MLP neurons of a small language model. Each row is named by its layer, matrix (down: output weights) and neuron, and shows model dimensions 0-191. Each number is 128 + 24 x the weight over its row's rms, rounded and kept within 0 to 255. Numbers have three digits each. A neuron's up and down rows have the sign that makes its largest values positive.
A block is one neuron, or neurons of one layer that tend to fire together. After each block is what it responds to, as a language model described it from the Wikipedia text at the highest values.

L5.down72:157164107080096127111122129144077103115155140166155118142116160129145153103143089147130088138142129092119129125073111159161110114092138091102173122145134114161120095141139140109111139162127113097142145125105134110162132122068110120121148150127152121141170158124169175118122126104170158120127143107129156133143104144144191087157109119157118118115121132130132156105144110124137142170111128170165112138148082083135122125128129154141171166128110158088140147078158105144114131103134126121119137112147108098125123127105142091110111134143115145118099119104158122107200124175142136159
Mid-word continuation pieces

L4.down30:119109115100141125163156130132131123157102140101139107111141145132139158175115150135078150157145101121123111120184127136133144088131153082152128142146106086106159121154092155087154108176117111126125116085106101125119139137125108120116111147130114098133130108104119149170122152139131106100123134129130175115125090129170121203154131181130136139132102120161126108150107095097161123119122137151124132154106134076161107106146127120112148144147138120151202116145096100128103126133160140109145128141161101132162114140179117158141170129158129130130095183141144094171095144138108089154
L4.down56:130126071147153170044110139118121138132145102120143068138154109137135163115126110132147192111162113143177158098126137101101161147137132109094110119118147150112143096142084103127135155122109125138144134098125150120111139137161136091093137149095149106146139120138102134132167171148129141146122154123181077117127141142132146125142158146129113145130108102115115128146123124115107090132170132118154146124149150095101173133098133166088100145121150106153122152092116130149123129176104117114178138130190156146132165095102136115167066131138149147127114103147142124147122123141125098132
L4.down69:116146125095160135104115093154120150122122120110132081158144133141147128131129128118114161155134121119112110101160125097146079132116170089114100102114121134157089129132093154112128105183146150133139092099155074114136174086126147111150171146096143090140149119134092127178156137114115141117144130144123153160172094181123088105109134121117086096156147085128137152139098102125123093102183102104161172117139139164109154119146155128109124144149132125135108157138127169139120133110116138149103085127123113128134117101113117143095133129153160116133106174131111140088067080133133124149
L4.down118:120130135130077116133155132143094120125122107109128124120106103119116089126146158120153145102119108118109079113148105116172126154140148149128093157144153120143142117130125104127113100136105084145133134121169072135158115124076145186089150107105150126172146146165121110150131087106132156123114115170139167123135116156098121093090109134138155152097123107107087171076133113101137115107134195160125129183118080107128143133107120144130140106136145159148093133164110143120127187137147125122130137127121122143119136126073142114133106093206119109165139144144131108114148105139155116112
L4.down134:136129145126086111115124116124125112127157140143137135176108161102109130149120084090179138122140149090128141087168113154141125143158127091145098143115137146119129101107126158131162111128103095133132098088120134118133129128081135145087168117100136134151135158161139130104129107112094156099109153155077115103147141089091128137152148124139123179135109092146152100147107171059124149131146112137178105145069147135118152108104119109165151122108145125114166159116078151115093160128117125134135128114116172124130112091117148157126125088083134082088131149155164151107156137129117122115
L4.down184:154149121091120107118111123121117145142120149091106163128132162142147082128134133120132132157152146168176159162185151132105121142188112158149134172107139129144141151126125131122128150140097102135166132127100118140163158127158132098110156118123168111151130133119149114072125138117121140118107162121085105121140134097178133148091100100110133145065149109144086159154113111121115148120141168148113105149121136103111157101142084183149128116127135108121175132104098132130081107115120144123152105148138139113117137137080117166118075131173104104150121180149121164136103123102113140161
L4.down213:137109148162113101075133141145116103125088153111121137108138151146105113108086095096115125137075144122128137196103167142143110095098112132141095164129108145132161093115123098166132132157107161129171110124144134106148183146146118116117150103143145143091100123119143138118126128129124166133119093190148135163128128147108134129156078125148093125153116136156110160083105117155132110093123117147123127094122155133121066112107157158104120155121145096130156156121145113107134124102118121185085120099115093163117129131144133120114126105161107142141157144177116117159154085132108121078
L4.down254:113144157107098134113111156156136105162147148098122138140148080170166121131100142160129136133114123150144118133086111141124095100159132183096110140139086146102121117120144113094127177117104139131123140112106115142154103155141126176143156142116143115150113125061096161148107133102156119157123126109103146144151154136149143106112165133110138096163116093140141169115096105127157102080060141135094095127138137121134105141157094130109152179112172111153135085102160104127145137120154152111107123094158113133109169089132106100150132146096139134104146153160138119165095100154142149130
L4.down255:138105074143125106093139121073137118136091142133103177126124154139100127159173099133125097061113093098084097112144130102104089126126075077119134108146144128101128076186130127128103164141120146127138099106159126120158157106091142172122133161118095096108109081123140145154110130106157142107127126149121158130120127149104103120104124128167110145118135094135142110135079144121131117099159093155136125121152112120084097119163077125118115144159106133104118162116165134130135114114139130141150121112089112162125100128127117130134138142158149164154185128147107103114149099103122115153
L4.down315:181091086145185115144089159101129149122103124148109166148119149132156124151188108138118144112160093117138101161176116153119108119108138113118136152148094115113109113130121141111126125135107117139087129081182094148124109099171114157085127117113140117141098167155089125141132144154143118130085157104138127143157122090141117104135114130145150085101130114114136178129116124111150135055105125166110124123161147094095143146163127166148106136127137145100149160098133153076099134123157146097140106168116105141154142099126117115113141122105106125096130119161127136123109131188134128130
L4.down356:140176128146159098052134113109143127106161131143106156106136137167107113113141143149113139146137110137092139156144089158166113097095156105127129116113161155128097098125129103111130086133107201115109117113168105102154161143135123118140130135122136094152126149112109152100134106135135135101135171174125120127120165152121154143132116138132090118116130116093138122142106154139173092120135149149132091139146134139158138136099098126127134146151083123090091121140144105119120130116124116146170124173138131127133094095139090075165165110142115125113174108111083156122209105139106129103
L4.down420:129127114136150120115145158104150162144142101154124188154143131115101139160127091152160124122163153086115139125160125131121111136120087134141139116180161154150066128134124158105082165161134182097171100135183147077108114169141126139166144104103125137111135136137147166143114098118147132124132105135138168082164151165124136127149133152094148125114128106123120125114126136114115126112090111114139166126075156092173147101142131141125131143098158090123116119132162132135112086139129102101138116129155073097114133154072136124125137121163122160145090136105117084126138137135146104152
L4.down438:160148121141144141114110166110156119142086135104096119147061123121126118119142134138141138152197132113127101122121132135155124111101132098094134144104170148097099084161125179122129110139103118120121148089173088127174144127116135156147110113139119108099131130139152112126179145094119154145112155135120156162158081129176121106167140088104114124138153137108126140180117119132130136099115106144134189110142157126103145098119118151076094180163130117167132157160091116110107135125115116164154106142152092115165136129164137113171125099137112158116120157120116132118151091124111135110
L4.down459:098190169119126139091151117118098105086102165114141147126123159098154143143092123149121089134135127141120134133148133097113137077165145129141132115161102134104145107145118133126121142082138130084132109155077128114104102126137109067125148143126155115122149093123128112122145125113097178100115101125114134166150088092175132150128165113164130148115156149150125139136155139163141123124119137152132143132126140147127119137122143109108119133146170122133082113136100102125087125143179106112144160129150111140109129132132087135184104136078099126106071100104102162117183062142110122106
L4.down521:126156088096136103138113131100127114123099117085132156130100138150143095139122127161084143112151098160173129075089144188125153144079118102112130176150152124109114138134123112100111083110119110094098099127136140115145159108144107141162157141096114095179115105142096103125140157132115131124114117099071155107160112129116163102137125129148119110115146121114126146186113115171103098154133102117129159095116102183126151126141134114140162112138143121134151126149181132139166092133115112129119079148133132137089124116142150122138171154161119116119143080135185147134132083111120133119
L4.down527:130087162112078173206156131139092148123147153094120144098141150131163137170176138102142145141129145159121169139145118107178118097084140124118109105107122170101115115103109115135143083137110135125130135104136130118144142131182142130113132113116130115158091115110124114082096145085140112131094163110126106168119170111144115087148142127163155145155138124147101133111094154124157143112135140151109165168132122150118128145133095154156167142153122125110153101176130125085136154086189114168117117151131112155117089126121103133120124134139121099156120085107143138146096144135122121119
Early word-piece fragments

L4.down83:137143195111114114115134118161097142106131108137092162087126151126139105092125201126154108138104139125106131135133126160090129157123097103144109152137174140127112107170152117115150126127127121126125075131075121112120176119180132126153096141134116148113126121102118122151140103082082133149163141120112146117123112152097066149183167104122163129147120087164104157159128141149123082144105131124143084151116102113135146116101124102102124140109107141141168148176134126141149129138118163124120111132103138090113118127123129135127113154103147159165138124150094090119110140144168115184
L4.down110:128114134132167174072132125122125142126086135106130149119132135147107161117117079126108110134142152143130130122151135089123116098134133134109138112139130156171145100168114135172135124108149096185147153122159157090156110143153130102083110088136148108120173160133117103103153152134142159157100132148111163157157127075124136149114168136117176116149140152181130063108126154104142140125128099132159149132135110132128162082139156139126102111089116143105120084135146137138135108109107088077123091112102126088109134150147143144137145137146094145103111085148154162155136105086117103146
L4.down119:109128135155147121065163148137170113132155117116129106097080150090126140094154137148123115123113087092105130111146169133146136141114130148131172142126116154090110136163106087171129111123126077090111112141141142137125143145186098131147183132126079146116130128165115154120114100129127101149157074131136137074127129122145115158128156150132113101138102153111098134125146142150088118125139125107127111163118152122158142131125089127122086142104055123109136095154132161152172137155093132156146123120116124138129121163112150141144155066131144105148123152114113097163166106121091116149
L4.down133:184102107147126105098114160116108123127120126110132165116102181096096137151127110108112111132089123150145111110116138120147173108106139151139114151143147123121129128080083166073134137108097149126129130160100082153085168141152124116131105184130070145143179139117128121141171130106150145097157146133112097117059119119119095126140158131134147096101175130184124102132136170125135094149124129139106084151082167143099120130122114108125137096159135134129133142114104155097142146139154151113137158108117175128125142110126153144148158114124123140146143142171080121130127105111113125155
L4.down206:088089122107099094124113167117157085163118126114128131132162119143128150100172112147107118135133143131115136155133137131109140144151122168141119104109151173133119161107152130147138167099114149153180124103089156117107121126113167115151131154113150132078140160079156139081133119116132141153156140143119125131114151160162149144118175096151131119115177126135093109129093128125114169121075108142101124101124136167120122134132114100118160104117119162126145118132160129118121128178114140087122132133109140117104128117142066152133141145120085100149150140159123109151142122110201047157
L4.down251:139163111122103161182160121168132144124107111139106130102090186139152120140166139094133141119156101170106128105165127153103116121100094144130101136146171129117126149160168129134140105115112128110128130130105136123147055141118127150085084130144116121101134136150160152099112085142136128113126132117166128144133124125145166140127112106148145154124138166153147103140133074147148110157122092109112116149127129163106154130120109123086171131113134142128153087154154068165080156092131134118126120117176112097109126150120158124120142116143167143131148121187132156183101101147103098115
L4.down395:127148106153126087086112134174148172097131091185113159126149136145102136106094138092123121124127121134163127135119140153112109163151153198148119154120133130085125147125131165095141143159116109138157115109130123116082142163119143123112149159119144148111150172140127113137107082125116180133153099100106081176107139190125103125132150135100136103078126101124174151137133141109113135169122129163117128123144153136124118127136129076147131127115111162153138155104138135176109135149115115098146145112141123124120072133126137102163104160131105126112174147146155132075104156113119085122
L4.down418:122160095158097096149093128100168085141122145097127152150121119176126096133112122135085123130140136177199080157129141139153137138154089126127157143110146136140121121107120104145151103092134110167084135130122135107146190155168120109135106136165140141116141096102125177124111147122097116126130123137142131125087114128128065151105103140089119109092154136112106123139159101117149127147101121134108097135143097117121116149155159151176084123107086105118109138123120144078106131120153139152099123141120128170156115075118118133117137175149141127098114138156140155163148093122157141105
L4.down426:109162110145101129125121151099164142161124107103124162101108105135121168107157159097127122127134139158117135122120138124124157113158144120178125122101129101071132097120127144113116119090118158147143133131139136170134081124151097144113108116129110130096082138137087100114125125124100138134143107148108120115138117146142177134122102143091112149101135146146145090161147152147149138139140142106150070171105100127105098095104122118170126122137103124112109087133112123106091097157119136112110115147139130123144069093145138080074082117147144091155142147165145153143206131160095110182
L4.down440:132116128118117134178117125144116116153118093140097125140160078079149123111171113132110116122129153139128136110162088093120093132138135131141120127129132121116137121110119191131125158127141129147106136120078135133086105121146105127135137131107162135130126099122126138085131148116103117145142153093164150098126164096125171161147098159138142149071112127126053158140191145101125173126088128167110126123125137074154177130158163172114113153113112148129142101122106119152109106124148118128104137168145139134107154151085130056123152149121115113111149142166155111145118142095169131116
L4.down476:143141151140144129179120160121114131081167117142081113147111075147146101085131123123107146145099130116085094133096121126153134148088130142128102129133079161128118136141165158118163111128148154178131145095113107154097158125155128140103102148144109129108118124099112081126088159146112137169160110109164195157098159143102133176131152134144116158091164111159166127135116110132151109139105160146156150077122129152130122133109127150141096123149134157122144096134129166101154111134122121121129116140135132137132150150175122128205085127146132128150139150140156110167146116144094149148
L4.down505:125155139065116108107151127137143119171155113146130143134117127122121152082150133138123133117112161135088151147151142170140128131145144157104112119128093061153136159171090133110100147141155105131143165135102130123133111120148103112157164098121188117139121171078127156146087169135139137138136083145076133138144119123109109147113080132139176094104083135106133137146142147121110139130124159142140118118116142150126120141134163099156108106156133124126149162128094154140090119154134121111086087097122147170099189081124094125127126113117123118109131160136116076158167101141116148139
L4.down549:092097143078145153081148132179117127115144113137136157189101132116164116096128165149156101141148159135106146073122140108133101124097119138136116063090093137171143115148101145153137089150095132099134131113183169176106141146152139116123091107099117108137116130147134162115150125143193108153157158144115161102144144174112125116141090135128120137111134153109107100126113161114132130134121183138123085122127121147088124132103146127103142107121133107096138163168116093144100121090146135147122127144126113149126107135134138120146114146165146108153096137130118119146191151136106108125
L4.down579:109144132139138149136123105142122123145157123135110078132121149109154136120103124144105135124156143124140109153170165110179099149169112135159101134109074113112144134141107135186106083151111146115138111070142080128142100135152128112115154094081123110124138085146111141077151119139108139118151140120157145144152074104117098132113161157170103107109114119098182126104157131148097142167138136127157087153116140156106105095146137127115166113110177103144120144150086144116099140113150149135184084122113150133112142113087150144138128095136125105161153139101099132107182112130119120138
L4.down586:101150151149172107099127172135110141108142139131093109126147139109149159110116123139110126163162091154112100133087101102169122082148093150109138129170094076152141124160128164133133086133141143129119120132186065098080133137096154150133161148123159119162129088137137105140108132132136119099131132119140131109144127107099130142112126141134105111136188122136145151115161121079139135157132086095117104140133126130151117127109089121120057112116155138137178130186101149150102147107143138131111100123084125128166128128127135114090138116157139160165116095138121162112160154159127140133
L4.down598:161108159147141137136094142155100094139132158115121175164132149127125153131151194125072138118166155148124132155150164153176106097126110171135134139131139149181151141162152132085102160117085115114148109105151171159113141132124164142126138144124113118155153143146108088125124166113103131131154106158176090138139152114142138144137141130111104104104134068113169121118146136119120157129096104096115099135114117176138080095127109156141150153109113103123147131124123117154106166113100133110136120113134109112142110090081120098132144129155175141111104140132115123137198139166110127133
Table cell separators

L2.down11:146120128120118121111105154115155101159114099108114100136113094127083113128080126120106166124130113115145091138130154100095088079131135130148119164206116140124140105142082145136120111122133130149165117124154144144123128145132140180141148124144171101126134107178131081118122115189094120140122162063117145163133157068159132164131127144117066113135085111110149153136116133127159131035134153125120110123096131118134135141129114148094148155134125152112092134103134102093137112114157124130121120129120110107151120136140134097144148160123121132151132108151139119139086118095161113153
L2.down16:124145134112127131104150154131131109111149100088136148096102185130127077126119114103120126115145134098092118124180166155161099124127148196153102134101148143133128078084095083099142014128151128130137090103154097116156106125123126145154155145118135122118124089119128152111105139137109122157163129120139190151131110107160128120170093089149147137144135086094079124132124148092128109113110157119127128133121101096126106136153095139109122135125161141124142122120131142119135137173161121135160071129146159123128128118137107137103129153133120128135103173141125135128113128137125092123
L2.down250:100114148114154146127123166124108155065134152086104143141097132118069126153100191116119125159140167120116138160161124110125105129136151107145159138094163182159135111137127118120070103127113135141134118133126097125116106168105159093145137132139115146110157123131104117069095184175142149105122135112143118119128166147110143119148122084120121125108139109085156133156091130111104102123131131164107172122161094133141102140164104159143146143099149111157117096153167117076136099167124114122137106128133127154159127171118146139141124141130142124137132139133116164115163110071145100157
L2.down464:126059121139146143151104158096121131185103121147094165153119131129171092131106137117087149108130123095124117122154121128127144126103128128143141131123151098119112128114070129141139130133081078086144096123138127132133105101142157112163157073108128147108147143132150131132115157171116124123126121136075153109151103079126131109139113092129152106119111163118097185116093149143081169100111170135131145097094150096136119141146144160137144119142140155169097139132110156111107178129089123107107058131115130127115063149154133170120120143119143103142142102126129146108123104122125122133
Word-initial prefix fragments

L4.down4:134143147111107132092106138130112118165102076088133122149134141133121122138161130167104121100103132112095139170154118122137131109093089082130134124100137082115140122145090096199120159130124128102065105112159130149147148123161130124169144123145108125167150143158144134106166112147136082181120126108145151133128124113168167159122124074124112137122112120111158098164129133097135160104143104151096129137132090148107110126131132077082126168107101129134137142125111133130076132126111119099081073134106112127127094166141151141121142153165105122138131119123187133133129119108131120084
L4.down15:152120079104131147063095111099101121088150117121114165164123143101136129121089132120141113118120179152130137138108120151131126167141078100140138110120153147129097137133116145146129132155147122128135155174116152122139121132155175172126137155108139113087166136121130131085148113141129116151126106136108121105115114102148155103160140108136106103128147129154091135120132146111115149167112158164159102115105165065105104115156103128148124131165108132045133127123101136169119141161148119137140126121128161146134147110102136099173113094130095097158120149112124141107219102158119128146
L4.down54:164087125095151124109113123113117126108168122126104106170110111174113152103140124120108106122156131089164171145137129141107159124125126095157147115106125149155108118104113139089143110100149143151097125124102151142151115089117095157116102127164074120146140177098159088125095110163109139150121136150132112069096123132095155098077099113097099095136103125109123157111093113119138142136170114143162109139117125157094073134102120132121139168151113149124113144158105121137126155188141165142113098150148134107114149120089135121127111134092098109144147161192138113151161129127097112126
L4.down104:089127137072154100140122170144129139118110122077112149152142090145126159127149127151124140107075104191101178130101128143124147145152092121123118087092152168148104137137130115164128144151132114183077131143138149159146162107104141148149106145127113096149113131133130145108126142119125167161107086150111106164132120162149119127175135093167117098123178131125139139145099173111133094127148136109124128151094121116142143113124090110147092148124092150093135127117132101144121111149139162124133122119114142149126144085127149141105127111127101143121120151123153103138181221131122106116
L4.down173:096168109142119119102158150095110110108148151143149169074105107103131100127113121156127083115153080124164152132123141115127132105184102098113152120113148142164085097120120146115114147130139121135088090122137156125111115088132109133119070120103138137138127149123090152161137127165132129131124146131176136101132107135142192133148093104122159123117153086152137099115139143118111142183138126136115108129115104106113133114093149149110165181146109131197141165138136139128102123147116160151164121143137097122180140110156155102129090120125114082155133150106088172136128121114142163140
L4.down274:163106161112116134143131135147140145062100141113118163117073151122126109111120100160153128128123154122133141168138154121143168148149102086102132117094149108088134179122150143131138145088133122140126120091188148124133144096121128172147133114149120132135111118188143130147112125116075090126174141155127157115122123118093136129133126100111106121184127107154142147121106104099135088109163125097127083121111107102149115117118145160109123158105044099169142100159130120111113124168102121130090129138125099147123092147144115140154136135140131105129155171159123084110124099131122119086
L4.down294:111101140138137182151080147143107139154121121132117166123127153125111124189144097115099128152116129124163128126137144107132122097132145153147117105131152111121137143101136129125115139137108118126107143087114141088165119114143132182201123094133149124110118152116133125112123079147132144120119143129170110132127136128138156158125095132081136116132136103103129123141117110110141152149091132133191094134159181165078132108100197128147156118101107144080126148096138133142124150151140125121128122126106182144150125099088118133137124107135079137089112141162089125119193103083182122125
L4.down358:172114141108137090132135122145140141175123105083109125122129120120154190112115124117128160115143108120159127118082072122123104108131127074146130186129157141119087136096148133106097121135147141139119141113182109141095108170150145131128146107124124120114104114121150156094164124127109159120099163142152144159134142169155127102142113125106096102126133094110102128106120113125082089135109101122134085107119151166134055162118141099183100109125120139110099070154117159113112099114182121149108104157114113132113134122135120093132084090092090110128111129134127158132118148120145125142
L4.down359:138132124118111145011103125132105126118127150119150144130154137140115152138122134128103123116143137143130135142187095160179079110130099134112115159126131151123146123128135143110099130088103144124138156109115101129113119110131168161150137168126157130120135133172122100131147135143115101143170138154108122124117130129194150106134121161113149125133095091149133107174142158096159160154136148144148108148158099104140129122126153117121181112138114113072121134134108151076095141136088116110128109066148175145086127097110099111131158115127082135143147166145099105124151135130145124119
L4.down367:165117133139112119060099135146130120128087100140116112165131129125123129142136154100126123130123105142124121148152104166100117157101074106108141089110108161136133131107106125138105161120155141121146108121122137129086147152156135115134126122147144160119108173135089084122131087124129159151134091120078121110103149145099117144149177078070149094148096109101138163115143079110122107124129133173131158160098143139126109171153103120117147118154111147106166105157131157082099142120158080142161114130172102135119119141078137125101110108121092147118127143142103106105162093174135105118
L4.down377:134177136130125142169166114145156076157177116091109102178114122124139148157139139110153114142134133165090128098073128140131129123148111140127155102082130122158155153131126148106127111076149129134157155133143121172157126152151098113170099123136131136152095144117136146114119121114122115149159178138154152142119103132142104110104131161136159154148153165140109144094108159110146167133152136083095106124150144129108140119139136106118160127140131090071124159147155147161145094123140137136177129148106110104128184099130096119080122164117107155108126148131119107149202104113120118131
L4.down406:149095101117161175145094135129072123124134117130120161121102130132146118161087110108127135114180065121145117132091148124145169118129128092131103121143103120164145103139145104161106146122156095144135104157160117125141154118130191071130125113133171121104177109110110120123144098158151135130129136084135126162140102150097100112102099141147114117115094174154149089114139098103148177112137104141090147167131159120135114134146115149128127181153148134165115148143125127114132161103156107131115135129133133163135088151100126123125089110081104152134160148102144129122173086101113109107
L4.down410:095150139100146153095100145131124122125168126107157130128098130147121135143163157148130169125127109099175150114149088116139133143139112120111136153121107129119128108129103099182147185114102099144156139129154135142143081092128130127119091179166166120144123134134117152165108127122133061089127140123147128130157143105153137108106137125121097148195113129150114153155123153122130122087170105131115157139110125123094115103154103129125071173156149150155111113121130150154114124158117114134142154122105140086136159145083122165101124152102117133159087112079117161083167176119116141101
L4.down499:141091108109112155050156108142118153131201097150128128141153139112113088099096114143128142158109115096114143111146121106117133106117151140106115101088148134134149130107131138147134193155128099097119123153100092144118145121132149107128142124130097154106135180100132107122106134127107168115148126124128106111170079145159142146109136084153122105180137135099154202136164145147129136128128121103135102122104117105133141101160106145124183118127114143127163094146162216128128146153174171126111141107120141119122120119159138109117108140148154137129122138163093140142130128141134117110
L4.down507:071132126158096096208125129138131114122165146123114138120145147138113147109100083157117179148151166163106132137097107141061119117110132115118165100133157136152143101175154114143135143097152181102087138090134148133163126158111125157109136151115077127129147145107103144115123093121114114143158077181102152090127105095149154147150122106159125127119095120119124151135122119146143184131117165177138165139173143120103096133140127121124151115099134106113151131060123111146105144118112104144129134122130108141121142115158142123075140148116152106130134132116124125158127127127134115157
L4.down584:079110139086111084130068146104132073137131125148132135156121132142122129110118159140136135136125143126097150162134106148142103154142099168127120142094099139126116148067152103104125119106147162121072138122117135155156118131148150150130144112162109151127138131118139170105173180148099147151168084125105102090126135101083132107141158133144157114126138122127112140139120103101152183120104108109109169166083159136157168112134112130169164131161088125157156105120121097150117136180142148132142118130126128140122132124171176107154194128136178109131123132116125144117128117125110152134
Acronym final letters

L5.down44:135152147187121162120137107157111114072119127132101152132142162164110126140108132081118097122098086163122146112156098098107149120156088164147079160136156140116117108128115103151091141120128115142135112138095125137118121169146169117086114123125112142167100178130139099114154144097105112096125157140117091177126094134117153109153158144071093157122079129135158147124122154165102140127111136176124153121125107104070150098126149163109135131100148122117153140113135148107121159116148138106133134085148097123122144142165119119099174143120131156123120121096142171125149145096159103115
Table header pipes

L5.down531:132110094157161148120130118089164155143101161120125115118164116104112156113149133125147081130161084137132136155168102126152142117113124160094107109143132104150105126137132135112110122122110119090167103100178127169148160137125107169117132138133163093164135138130090111128128135122150144109088121094105152131113149096072119101089159189101098135186129116112156100174107100118110137111128099133110133100099085096133128160112074092108113133115154121101091107171138168064110136129164134135106122111101139135136144132147122129106132125133166106124128130160102136141098106133109093123
Word-start fragments after headings

L2.down114:160082167151125130150123106123172109139090126142128114091124141105116102156100096098150146113131129103107145109097102133137138111090141125129111135114138124118135110101163142157122164176122105117153104130119169127086103157100145107136105159140124144185139125136111191132189103170154131114101162105127092113096136107144114113105108121151129131142114107154116139154123150115156163130112106070143141157132143151105109156101150113090142170138122149127134115122140136086089147097096124125067136108132123138104096104137169091142149144077093143112087151136176168116135110132110137115
L2.down240:149118146099124073164102053109121133111128093118103130132150165087111117156084089130093133149209168111150104097174133113113138126151124161139140135136123113117137146176123151150147108148145119144101169143120169120147119134131130152114151140122098106125132105150125129137119115135135143105112116109179103093122139128132089162156177130133131109135161161090106145139127122131115133138159119113137130090112138105165140108170111121093089126136150154121147150106078124149096120104164123143122077084133125127131108118149141091177140151125117158154122110080103134092114162105128103133
L2.down412:139134098104177114133089135139122151145137104095145165126122118103119119128123130098114111153172126137128135097186133108131140100124128158126136119098147124104122112118171120108144056118171088115118101135124088118126122094137099142089097096083157131110140111138149158137159126095129113105107123106123065125147133140104114123166139141136135137091140141095159125099103128115128111135144153155149168133179103082123138125158123155111155136162133123151098162138131111109091123096167115177152101147100152164172078115132143125140120121154102133095160109119182136098110164168096116126
L2.down600:150121164089169078121148128157142133156130076155080153137136117101131123135106142133081084118099152113111146141140096176162133090131111151112182090100140111174146086165122124145137132086142136079126175138153120148147123091123126162166165146134118153121102129159107138129154100091145139129108123081156100123123150095172121101103160156198125148113122113119122108131129113158132137125125132112122143145138142127119170143120148107106084142161160131133111136095145116125112116117147145099127133124110161151145129143129109124167105140088105133142122124121116103098146160136146122199
Word-opening fragments (rep-, opp-, exp-)

L2.down40:167124087128147130050136125118143131170107091163152118114129124115157108131167093093127137130093123110089108099106151092083092103155124144096120139136080146132081167133110123131144137123122158137107115136124127110111175145139102108131108153140117105141122117115109144128110100154136158125128120141146127157129120139182106150151095084114152141109107134127097118109075158087133108085098092156118161140122112134125137138083153147137122111124105090133153163091164096124175145146102098107127090103102138152119076112141135111168124134114114141122149124139103119126188161104135099147
L2.down74:156143103106154121005107163147087144110110142081087111130116123097108134134107148102117127118118115143078106109093138072151126139159116112146111112136157142132146139132132126109137110084118140160122127120174152100118125186165136121119150124113149119101118105104117133115118109180123120111135127108139121105106088134152144165097121117155176103150126094165123158125144145128131110101087166114135153137119154127106143113092134093112101129124144120120120076127138142140130111129127168157154116138119155143129136181133117135086121110115116141108159101138141099100154174128150090119
L2.down172:139091098140134132118158076139129114173135149126138106103144140100104113123148112144132131082147099165188133120045132125087111111120135134106141113164111107108147100158137112094167175115119147190147135089140162092111160119161099142107123140118112125114129091152118083129122135143085116126104103102136121101119128100113127076152133145153162157144113186131111143099132137130138086128121127121155150126137151127133142109112119128099111131164128100095112134083149158135124118142121133128157155115171123101110136108124190158110129109122138141108164108130126143143127162145157061134
L2.down510:149074109132130094069108099118108165145133125122171138175108159156111140110141131144141143128149136115129106122173155146139117121135077146166133145148182127126145066128116130122145104142112100113137149121146150112109148139145164110107131123108170147139122154156126068133131083150116141087114142141109150105139110142135088153119149117108155096123123097141090097141122126111161142126122126133164132173116136118100120133132139136090093139150119109130105139147204122126114099191120139116103079173152101162144133095090133123144115188100126103114126117167155121102099150138142135119
Copula and table separators